Part of a small language model's weights.
Size: 12 layers, vocabulary 8192, 12.6M parameters.
Architecture: LayerNorm before each block, rotary positions, no biases in attention or MLP, untied embeddings.
MLP neurons of a small language model. Each row is named by its layer, matrix (gate and up: input weights) and neuron, and shows model dimensions 128-255. Each number is 500 + 25 x the weight over its row's rms, rounded and kept within 0 to 999. Numbers have three digits each. A neuron's up and down rows have the sign that makes its largest values positive.
A block is one neuron, or neurons of one layer that tend to fire together. After each block is what it responds to, as a language model described it from the Wikipedia text at the highest values.

L5.gate34:483527511531537491453492501538487505528482469510565455488517506480519506487501506497470556505488498501463509466480504474508545512501527471518490492506505539495493534467482502512527519492475495521531479524508521497505472474525483515537488485532486562523490508512496485532560517467511445462511551532503469452483473507516528485507500446504505473478477483484488497453492511493434498479489
L5.up34:509495527470413532489503456501498492483522521472511465477497508495510480565442434521509489498543483499489519516461449528497471453530476501540485476522539551527537566542503516506489507506512509490459528503508486457516492519508497534494488517501476505494480515482494479532483479484505506531497508489470466515518520510510500505543482536494472491573537509526513505520546490506506479508535
L5.gate37:494491506475490544519487521512483529507513470510528537468503520490512528458520520496493484485535512534517468512510517521506509484536479447502550511483528517471475551530534465466473454520503476515472515486546506528504515496472522533504503472524503506471547508512529468505494512508556546550485496533468530508535523523519497470472480511484462509529505467523512452497477466497494534573498
L5.up37:513487512476535526512495493509510555463488488508480479472460521493491530466499523487540495466558522519505497523467465493518503455543519491534515563504460471491506456533465498500468495528456485485495534501471479503483546509503515532489490491527470518477505486490494484517505519515511515517481522543466514492495518495481464479460516511526464512482540541484520479502526478450500515483499
L5.gate47:482520497494510531508489511530523497502474496483507524477469511483485488474517470495470485465502538512480525476480515487486496501503519441457520481488491542420467495507485510433506520523478450537501477484543516528501533482581535496546495519523507447495470519510516479494493518544491521523505478542503465452494521513509497441507483521487485559505509493466500496521529494492536499514549
L5.up47:487470504493439500470502514514527518507524516504453469537474512502489512508493503543503534509485510537495524505488492468443469492473512525484530462473461469477499524542498516485467520549565520472509432510497536522497532526546488509526461502545496518483495504479517488535494468497497532480512492476496513479505457461513480507536460511499526509526525520485506466488508451508492443484534
L5.gate68:495544538498520535515489471485498472558505469495477498511463551470480510495548507485493527448491529497474513482489453488489499479521490473507523481501502497515485490462475487518468474583458485427534496522511460460496520526477508453527505472521510519495493525516540497482536502491483505489508505490489514463520515497524529499501493503502506505559451525537492468523458512505491536509526
L5.up68:496474521467532532499498500492469487470507518457498482487523520529518542488521521494481519476505501492532486448480505476504453503501487488505482494495447538503515519497492546559543522477501499521447481510503484502514480490520509498497511550522519524475487532528522535485500521482511512467537496497483518536485496497516502497492491502462450475482528462505479483469501530510494495466479
L5.gate137:522515527480536490519494478500469542445516545523517510499496500466500488486492486460491475509526534507516552475436539541494473491520485527507473522478509512542484545471447491486511507531495528502476511566494501496536494494518442533520503535485494509504496533480518510455438516511519524474488527488509511478534517513527494557444457486498512475474490480500478483540484535490525467492518
L5.up137:453510498529513548511501526504546504521502512461473485496478505450500508485511495485498510489524481534461514511498499517520498495455515457533521483489477470509476465523547468469480489501496449472527469409496490533482498509497492527514522526513500523499506527471507520514469462512498530511501496510493441475543504498533439507505494493486506510459496474492500477470487475502482501519548
L5.gate140:459545499500529460502490512485506518531524474515488502497498525506476495526512522501484527545492479514499492506479503533502445471526495471494529473497474490490465498505496473527494465472511537519506497508534494525526510527505495494525501507472499535510477475532472488479532541496519500484514523540510463506530524502490507504492536488495461449521526470458506501523506498458486512519480
L5.up140:489480479458520488501499475559525512473484541537486480548494494487507499497509509521553503517524452480507511491506521485512496515542506512503499520514487529510499562500490530494533494476479481497504496495517473529517500555520455527503491499464483520489487479481483519512477518453495453478494516494472507542474448493499555506498505519479502492506485475517495449492540478496505502501525
L5.gate150:473538471487552509448496526504510476478505488498488528508486488479496506479494512521493521530523463495520506467458496543563558502490519507502507500460502523484488491489477494506528539468504510546536481489522460481492529560526488507501524512484501491535526475526554467481461478500506531423495524491523551534466465531528527480486513522470442455503496486521524523447492485477482498516526
L5.up150:467503526504530496490502473479493520483543484492519442502502514498473486500487457488500558496496486484472501509523520514496499475450515446528471443501505539501483435536516476526473467481509496450511455516517486513489511468506474472519484489474556541473485518539501488502520517488488516488480483485514503498531562490505517562512478486542567503492484467504517475496502499530499527509504
L5.gate224:474512488529471527508490484532501527474531495521516495495459546565536499499528517488502523472523493525521479537503496530512506534541462468508488507507469463511488510507502528470559469467511516512507530477534506480519470549512493470525536448502510490526466515471535498524484467467440494501467503537497519514510510427493525476494522498527491510505466433487496510489498508495517512492486
L5.up224:463487502499542541501499515544453471484479518463531499479508505513512496483531496474560519499517510533475505477519499516531535448494489510494487503507512460475542495458497518517489514490530501459498480517515489454488512514497526451421510482510518497517545479498460510521530534516492507489491453488521492545528445482510501480480431512482511480453538504498504477548487523493499474484519
L5.gate396:505499500479528501515488513507527469509507495509519525513503525535519504510505500464498528467500506506537506518479510537533533538494570481534528533467453536496449529556542488483481479491481478510561495528465433496508517487541480509485476508534452436521467507498458556476486552523483521487499499490533498497492506494512539501490499491501475494510509488518503483500497476482472522491535
L5.up396:495548477466536469562502483527488523479476530487551514525471523482493523528495501455521501494504478520483515502489515461489499503452523525526499520432499493466517480498492531540503495485474477497511538511456499488507478506512484505531510529504502498449522505485563497486484538495501464450508497472535463463521549495505492490487464489473481504471454493465519484489521492524473526498521
L5.gate412:500515517508521532539492469488520480489483484473509521546510476501503500529500507510488495500467535489518480452456524505545520473497501454532510533494521503511489503513485482474503512486486524427460471522478487499484504566457478467500502477458483462463471498495511529489525532506501553540486488536520498506511538511488538504512512501562516462487512529478548505497512539457462516542532
L5.up412:456521508455527470440498472467463502555465536530478474535497554498470456514536527498491508501474475533538494495497474480537472487497505462505495517475516500478485531492487520482463550547508518482509536501465502559512460494473499531516480474500482475517497454532528476497474507490461522511547514505541445490514509499510483512481538507500445481478496489502473477514499534496447511492487
L5.gate433:511507475472497497519489519476531561516538517470532484482548520532497470547525497500483500466495489498479508472521516494521493490493490520513442434487536491526489506508500513470454511476496466526516518465503486501517500519529521531483474501468487471535498523493527563520547503505487519498465512475460501503536549508461500473451478512501514507502541490483454464499528531537474482507515
L5.up433:476485515461497530499496476494491440473468487474489496478478520502492516486489453496498523522500520529559475459476467488509488528517487470508512499515510509485524507503537474522494493477495472491500501506533519502506498517549527530539508501506503477521508504528504484509485482453502498546529525510465473441469509511482455477557483509526470499510493518521460500532506526512535538459517
L5.gate449:480482532488537515468493497530479519485463517492506502511489513489490505509511496462429460481468523506507467463499513516519473489508491482524527506490486508484488511492482501518482449474466486465512513488519474473494485505511489540525489547541514472570549499526498437526470496522528500487477536529501455460480534490547533477476498541517517499533502547512531505530529547489508501472487
L5.up449:504518520495471531523500445474554509505503467514500449532473512451501493514533479490505480531462496506496549498440520496485467495464497499482453469538486487531517528495490499497531476471490480518548534504519500524487479489491527525504537501514497476504494480471518519486507515499491491474517515453492536478506523457503496449529530535493459478534462477485519551509485498532496474478516
L5.gate455:508529508499490522502491497490482503512493474544496495456497510523506524498542486459462510467474521481505509501511512491515549457491504485483516481476472478511532551503509511487548477483508482476479479507494546514518522476540511472517536463496508520468493516489451471470523459503526476554460534484510540491508489472500511477470549512506530496504530492484539459496505525451451475519475
L5.up455:503428463495510489499506466465501513548500528443538479461480490477479503496509522502488506517459545509500490485496481461488497513486494501495512460456493482534461518494468471491474502535508491553493518527506473518486513464502499505511520502473471510500509512488507508490552522554544470516554507468481467471481477457513497470518493509525518559530500495534512472533540554459511532496505
L5.gate488:499542523501501494473488505477479543513510480474491500471502480508457543496512451500477521502486500522520451519517543518529505478520542524527492480509521481512478516538496456502456459504500500453460486504557467482563506529508487492510538463500492448502489524504497483502485451512505484505540498483535469482516547479531510500507495539486495508537514505493483465491504478502507471540511
L5.up488:518501524455497547517497471499518539519481497482521495448520509491464560501514524484525460488454482484447504466501529496518534445493477523488503526470480480487574545516477508525548494482496455466502479474471541503524482547489518496522511486501471500477484522515530451518500528467524508477527519493505524453543491533509491472478511508464484486463514519532491460481520526482500504510504
L5.gate528:492497489510538485478493512522505485510478454517495458492509475508529513534488460439481527491464498503492499483476491455474504542492512496483502461478500504486496453490466492517536518490543497500508461475527502521510510571532471520507486491509449450531514511501523456478515502474540536453487484518486479477526492517523481508524503496527491522482561545511555505521520486477477445459503
L5.up528:473466498477473472501500446480458460526483518501513486475484522495534479529506505506491488498495497499507504500510493491485492492454545497508478520515505506512529472450494480520524517510501471526458500520483462523540500510536532459488516527506549465552558548528494486504500476546527518493522500486488517524518508506524503509496449512545492511472467534489489475528524507471481468491480
L5.gate541:488506510447489517469490523537474496485492527516483462481467537488494534462497470492556498502497483480551490487518516535527508513523482480492513517492522527498493490496462535497524521509516543449462485514530490475541502518521511489511552494508480505484508546509466530502508516457512506475500452556488523459500492500537502502497491526514505489515490500510459451448512476503476492485491
L5.up541:474495500485534464492502496548502492535477463515495525498510512532521524515507525474470486474472493500493498491540470499495504482504473473487461514485437501477524532469510514485515480511485506514522520537493569503477470497499475483519498475461469428484492555484532539525542494526505519492468520498525506511460513494484488494530472519511482509544507475503481504495519524534480446497528
Tokens inside wiki-style tables and infoboxes, such as pipes, header words (Pld, Note, Following), numeric cells, and line breaks ending header rows.

L4.gate125:485491482517493485482490528528492467507514480468479542498448467504537472531531498472516519512443448472520499431532533506492499502516499485505486473486508535509502470491543505514505500451505521492490529514494510484550532539508524496537495513482450487506491481484478491480504507447507534449535517529486459524501500490514479497520502498485466533559537480520515496509475530484489512510485
L4.up125:495507484517455502488500502503474511513504494514487523479481512525533495529537445452519552526509501480525459486500530547539542507491493477480496505521504544498475514525474493489529524517462516523496496494484524472488497542460503478498482488500451553469490501486495475494485530463509501528443530515511477486497540525486500502558468488536452498530484526468478484519488513423486485529466
L4.gate158:491510494522493478501493498517493541537509477507536493526475451518538485496508481511515529530469491529486526431488483524505502515498483493504521430503470551508488513474515495494499451502452549500479504490483503458506543500470521484428528497508495449463497503462484515513451495496526483487497501534454440468528473478532494529504493490486517521522508497484499514485516539512496541513476
L4.up158:518518532507500514472499513562519481488481534502459544498502469542456492472513457512489473507498492488490481479535514492499532509497509511475505449490495505514488467482504518537513531483500579460507475484500496526506510521528484502483483530496473507532530465461530475495509542498507532516495506517477490461495521534488463438446480491513497495482515518479491519497451521468516489497550
L4.gate304:483499465508463482500489510514507498471547469467514508492484520480505532525515509495528524529515454491498503467505538516517475497481501492474540476505504545486482510510519493464490515535464470489490501509493512546513523524513502486518491515517512475454524459541460514504554522473519532467486523542462477502496513518505515488490469498528547519538528482494502493503504483478541490505506
L4.up304:499527494512479547516500500486464512470480459467497477439493486485485485493543495477522522501501465530532480498472538495493433497530538492493493495498522519503491491497508503550553494508491479487431493484480489500519511552529519484552508526465468497525524511504527478486482497453493510475527548526537478502465533490552466546506495481510475521529485467469552515499512556495484482513482
L4.gate517:526516506495465475487491502500474528495490481477555513479508504519472494515502456490493566512470451489481496464503481522514548530552500495504487463532462522518472524519488475531561484500498509505483474487500475543532503529513521485506479515490471525478494493509476514492502497482474514493506565492535476502493516502543509527525536487541478505543501461463501517495497498541541496488514
L4.up517:507456494525496493517500475500515459498501530484494530532506530515463475512521495491506495477529532503513459538483475481472532479432480479492503530507547519504483433477529517483468487545496502513506452516466491513532463517528529480512502529503529489536450526527523556518472520476490532459518518543468482510516543507513518479450460517532488503476467479468523520514513488496580522504451
Final pieces of quantity words and the partitive words after them, such as Sever-al, Man-y, forty-e-ight, all of, some of the.

L5.gate0:491501495513558511436493492484518503477504520503493466464470490522494525461462450493481512467519533519534453507497494498481459509516542501484496525503474482525455547501487500490488484517476467500486503505467447527493509486503548489484445486558513554500506526542495534489496515499482558526535519526484489524496488549532496519525519497509487488489504505500512485502487517486462490499476
L5.up0:505486535470503513493498490496493486459480512468526501517489525517507477488457530494502494472485496487531524533565487464466518492447482543460517466478517451525486499500475524489532517502487547517443495476516497489499469496502494488482540509544501466477545516501483522507535521495537525495512479523461513521476524501459494515514499467473490475478478521503498497461519514533509541487459
L5.gate50:510487477506486490525494492529502489523495498455490482464507485492476492519505520506531511451470500476456531490511490531490559492517505511465488487510443476523465508521506522492506526458519506478498504535492492473539523510495540497500560486551496519507515497493463483459537535480534493479451531520499491518515490513489472486541437475509493533465512548447504457461471467523477481524496
L5.up50:467486471533502473519498526479463491494485456509521511506476532500504489500503485476497526510508517484482538551485493511512500526524505520513462483459508549474497508494513533511508534513494508497438514527482541519525523526510502498539494475463465547517523510520523516497481503442510530489479537493486501504500478481515534499469509462518487527537478484479461504453500464508493486480448
L5.gate54:495454504555489477519496492553505478478466535496542484462491521487540519545506476463500512521513547444498515489451526485453476508539468462512465507548517544486506483504506510486504475481523482479477491495541516535504507515515465496554544505481512495482494470505480521475478475495514495467501495535479468501484525503523522505476516510514491501513499518499510530459493470520487522438464
L5.up54:475512481475470509475500543495515538475501524480551508534538511523495506533553483489490504513441476517511497495448540523451502466512515515470504540506488511514536417510516510490529469484550487518453478506526522494499497494486523487491523481475473464508520483474476496450494491497473537521507498529484539508455516505532525514497523489522512520467543506494478554474513501537471534497447
L5.gate126:502489529506498468494492531493494457491541489484453518498482514509450520506503524463522496495485471495492507496492465526514508511513516462512529531441514455503493491494494498534536515502523480484507587497504523501559490493483548487494518544495522514491466497502515468490532472497510493523488462501537504501452500469547515497493528497490461533556490529491467513463491500527453523514524
L5.up126:526476484560496453512506466534467505499498544502504464494506490497508469499448503482492499471454503545512500486475491468513480531487448503512505505516513519528474523524480516515511527482505467514492505505528460473462489498519479519501474470475481484525511474510458488471506521486502552530493531518477485509506487484531497517487474486507520561465467514503506491513528454505533563479521
L5.gate132:478536547466472452514492525545538510480520475479466477509527538496512498459513547504481570463493505515509479493487517499522527454482494511481494493502502509508485497527544492511523487530500526441554537514492497484513511481472490488507505481467543539470519531451475499480494479448519509493463510524508506462505479531508501467497503500503499534528468498493471516523472464547510486486530
L5.up132:478512477450486490491499512539479479483476488518513495496500511478527492507522533511534524482515510491534480552516511488530509450493481518501449536476524548471486465494506529488496423490508535508466551536547530509519496484525479542479500485463498511543467503499561457493498533479489478483518443512465520524484483492514509465493561507517529503542525484444497479493481550522486512510481
L5.gate141:508516504502534488503495490517518473497504447480460485494503533523522522481537511512520484495514436493438531500527503553481497492551513521484465499516465462533513503522514512502500482484494503486538482490484516506556488498506496525502523505524503489503527453493545488478522491490523524495503491502493488485538471502478488544465496471517500479495520421515515494533495516476438534482518
L5.up141:522511468530473527516496462508526489516522510501484526502481532529510487518541511476453556509465515472486541527457515539468504512493530467495494513487529470532524534507486478503483502482482475519454544528485474483517478553530524533531443509475517442549496467541501484517522539492514517480432505519502483461491518517500542469537508486448527481490489506489510484529502513498492499472499
L5.gate163:454498486518487496532490450534501511511511535521493549523483507551440488487495461491512528520534510493514526501492498529462517548536491490536496507528550554487471509523522522497486525473514534534514517502494481515538478521521513533520528522509486480549540480522506503456496481452476489506459498501503484472467463510501514521514557476478507484532490506473472527489493482549471503516537
L5.up163:517498496518486445495508457529496507528490470482499497531483493506494493477458482539425515530484522493491474492548490515497507515494480488508562463534491551521478535510506499526515475511479515493488483518515480556502545521483510440497490530524489496432516491507499438512521493487522522489434471505534469524470483522544480516505541489496521520521493459502509482522482521496513489514515
L5.gate175:477478461512441491534494497521476491504505502468499511491478511488484484516525472466527488503499470473493495499505495559511496526514498500499513480512534500498522485495522534458483499562531476524520549487531512502521449523528517481484503468479467522499526478498514515532489528488504500527497486551516486503507502502527477498525529508459480508501515518464475519501499527490503552509480
L5.up175:498506491519510483500500525526468505496465489507423572501469510535517517528518543511470552514520508481529428525456497512508491469446538489491544490522530519483496465494494499484493502513513527473464470511537488481463497473544503519471557503524480449510515466533477500488507507506508488513531472482476495502503525528485495550517524477503491497504477507527480508465517521485503494524475
L5.gate303:515503507536522507516495488532527532501516463472501504518508492476479524508469465489528507493536498485513515482501443456527460527509482536499434491443530535528486511478492471525486487476490460512498510455546472446514529498509497493511531479473469525484491458495509491512503495454532504456497479482462478475541475516555497494544502486480509500467506504503476541497466466511516527544478
L5.up303:523425506548495453494501533487491524516529506447515545527527506527513531518492461470460492487510515486494514534508459502491522537505493534506504511504507503531434485482503517475522480494511500511489501485471515510502485507533544487505497479520537447485475512492534564469503476481539514503481507533498474475475510513524493508480440461521491513486497518508516443502507471512481522494532
L5.gate335:469517510470480516467489505483517509516497465506518522537540506479518516488517509517460483448444488475480504489507476475506461493506465466488561462480470510448515501514502513546488480538515496512519493499490505465527522512519501505462476466487527508529494534529480475494524498494530483487520481536462517486539531499539527448500479498551451506496534498454484511490527512512478511481534
L5.up335:502462496510543560479501504474507500477474501521522481531522549507460524506499569486582487509504468491496506527493511511481506530463530497507517485458516490484520507467505456481524512480524537507483478503509504490470545497498487479501564486456493523471483503496478485469559538477485510532466510502495541507468474480525513519526445518516509526461485532486539512498474508506472509502514
L5.gate355:503496458494466469524490534477509462477511561503509487502452543520539499488502500523464526474492529496481516525502519494505498498487522480489491529504488537487503503465495535472490539454506499519531506527540509493533507507501497478523521511486497541494509524543494515549530486483509534490464542495485490477517468468454481519535481512474456478509496487483454511457517474494499477486528
L5.up355:493521508488529494530499482494455558480486464538550506512519513499497531506470516500538512530477486516501467484472504526487463509508424482522479485467490468507486487505521477524483491498470489475490535516497523497507479470513526552528516520491525462475461507501522506492511545509517495534505499571514530518481503515525497511493518513493448490452480513520513497453468531518487500482506
L5.gate362:482477481533476500435492506544535552536492511489492521491482510519473484503505478502523515486537485476500508462442533591549503506519534481468485508511491472489472464535490518484562505498506530509466532502518489447486533491525514468528559505486471497486530529509513442504510461488518455502487482496499487513496508555496493516494506500482504502474489500512523517553499492481481440508498
L5.up362:490459502480474490491500513534488521516491543479523497514460499509514502526482452436571483493510481479528462533505488504499530526522510509490543507498539477502501476452485501459561520511517513505499450499433513502477545479491485477515523480476434542500470532503532517488512497491507511554498513528484496487420550502486519502488493500451519502512487517488480467510515455519491503489473
L5.gate380:534487482522526515484492509498495506537506462524528517496482521510535499502491540481482454495515522544540473468476490489537598520508509534460507494504480511518486491524497504500522540523469500507468499525512467551519496476489521509566564493473493477535470511524509483474528539524521495481513487533492495477493482552490509491482485496461497531499519554479498442482483515474483503469509
L5.up380:484435459500477541538501509492541482485515487506556476531496491466521503501487502470487518468498489500499520479491518518547486475553504481484531519504459482504518503537535529505566453505472529457470487500481459496510527484502513470472511512505511522496532493507478480477455459496492502456505502485528513458456467500477509549476500518483492552486471508492499502472512481562509515446483
L5.gate442:499520510492538476488492489512547525463533490522526498528488534492515496475511475496521494533490521511551510467467474482470549510509487536503472500456531502530512445488532495475535480502487510508456491506469515470523516557505490534549531455490497470499487493516475494495520519474495481474494521533444515511493516487521509539555515514480456443490503481445518445517502482505465505522500
L5.up442:499493523496499449469497526500462478505488524513517525482527526515547517502499460458473492439517518483478476533519488460488504482508478515515476545526514530504499512534497460472509518489549516520484482499475518525510485517488510543519500491535465530490496534506502494507538488462488477480507503465455504406472535556530468470471448479487451488525516484484512543499506485509476479488474
L5.gate462:511479513528471540514494481498476499494483513523497431499510509495469470497538477561507531462479499482495456480474548463516539509526511488495498534517473485501480477506518469514542497507461551505488434530499500478481530532491468452561495533477486468506495532515523512508493472459501495467495521542476478551478492504522514534514495519531472497565500531523519494484474490527516502497508
L5.up462:509514509508474468510499498528470447531487509492487563495519507513487512518512489495488532561512513535479505506512496527509520487503563488451524503524495501484462504502505497492563451494518521510501499515490534515524466471472481522481469498531457489476476473474485462491506489466532541474467519514462510449500524500516506502511517498497475493536505506487498516536508499479514498476482
L5.gate554:491502492487505509521489461467500492499503500452506491503498509526451534522477512496561518552533486497524475510507476545506508474554502503527485505495517486532499489515547541514530473564461516516476486519524475511523486504525455453479514525483514527495460576492485477503498518496494499532521460492482544504488507563506495502454526491519513519539492458450490490492494460516496452458519
L5.up554:523492511545518514492499508490496471490524502477477472515500550500502506534511529453496463533513523490466508529509507488485484431532494507521479486540516494523479477547470491540481488521415474470503473495500521530497542505544504506506492507509555510503496525523459526519488518464543460542519541479534515462528509470468516489496536498498492490529513523486508512500506500481441471489472
Determiners and quantifiers opening a noun phrase after a preposition, e.g. "between the two", "at this point", "after each", "of several".

L7.gate18:494474469462495491461495446500534497478531534515473536480486529475487552495493505535471522485481522500568484506489485525508484502517492459456526517520541509508509575545518470490490480484491511459506454543539481489478522504522519529505506462516526470479534504496482489481529494447502506527486469485495512524478491490479520487476498553501490506483451536483497477556527509478489537491510
L7.up18:466546522444528485460490489519505495484493502512482512532487551528491535524511514505499490454513511515480472544490523533528480482572500438513508476497529506461500502539446531504496521463467481479508512468488520500524532490469528537479493482519515458480460480494483478485539490488488502491545491520511500521528513471497502441470474540484545525489498528503527472512501499497470489534557
Tokens inside Wikipedia infoboxes and tables, such as units (km², in, metres), column headers (Note, Apps /), pipe separators and coordinate digits; occasionally ordinary prose words like was or his.

L7.gate398:487515502498518535510489505533490487488497489466516498472511515498522485492507513476428479495476512535524552446472475539493532525489506500471492476505493506447486524492504525515575491516489520503475491497463501480492516492535516518451454501494524508475517463516487487516484527486507501461471496559528476526511477527541493497530487497482510521472496466499510507477527467516496509504478
L7.up398:481503544520513480493498527495480489473479524488506488536457529523508482473530529486512477473494505524475477483459458513506499491503498483480503449454512497535540449455474500469503523505488480518482491508474514487502514512477486507542500471491507505518511494521474525464486535491513513483413543546494488477510471527509480467532512497506511433459482504478494541514503529485484468539491
Determiners, quantifiers and the number 1 opening a noun phrase, often after a preposition, such as every, any, each, that, a, one, plus 1 in table cells.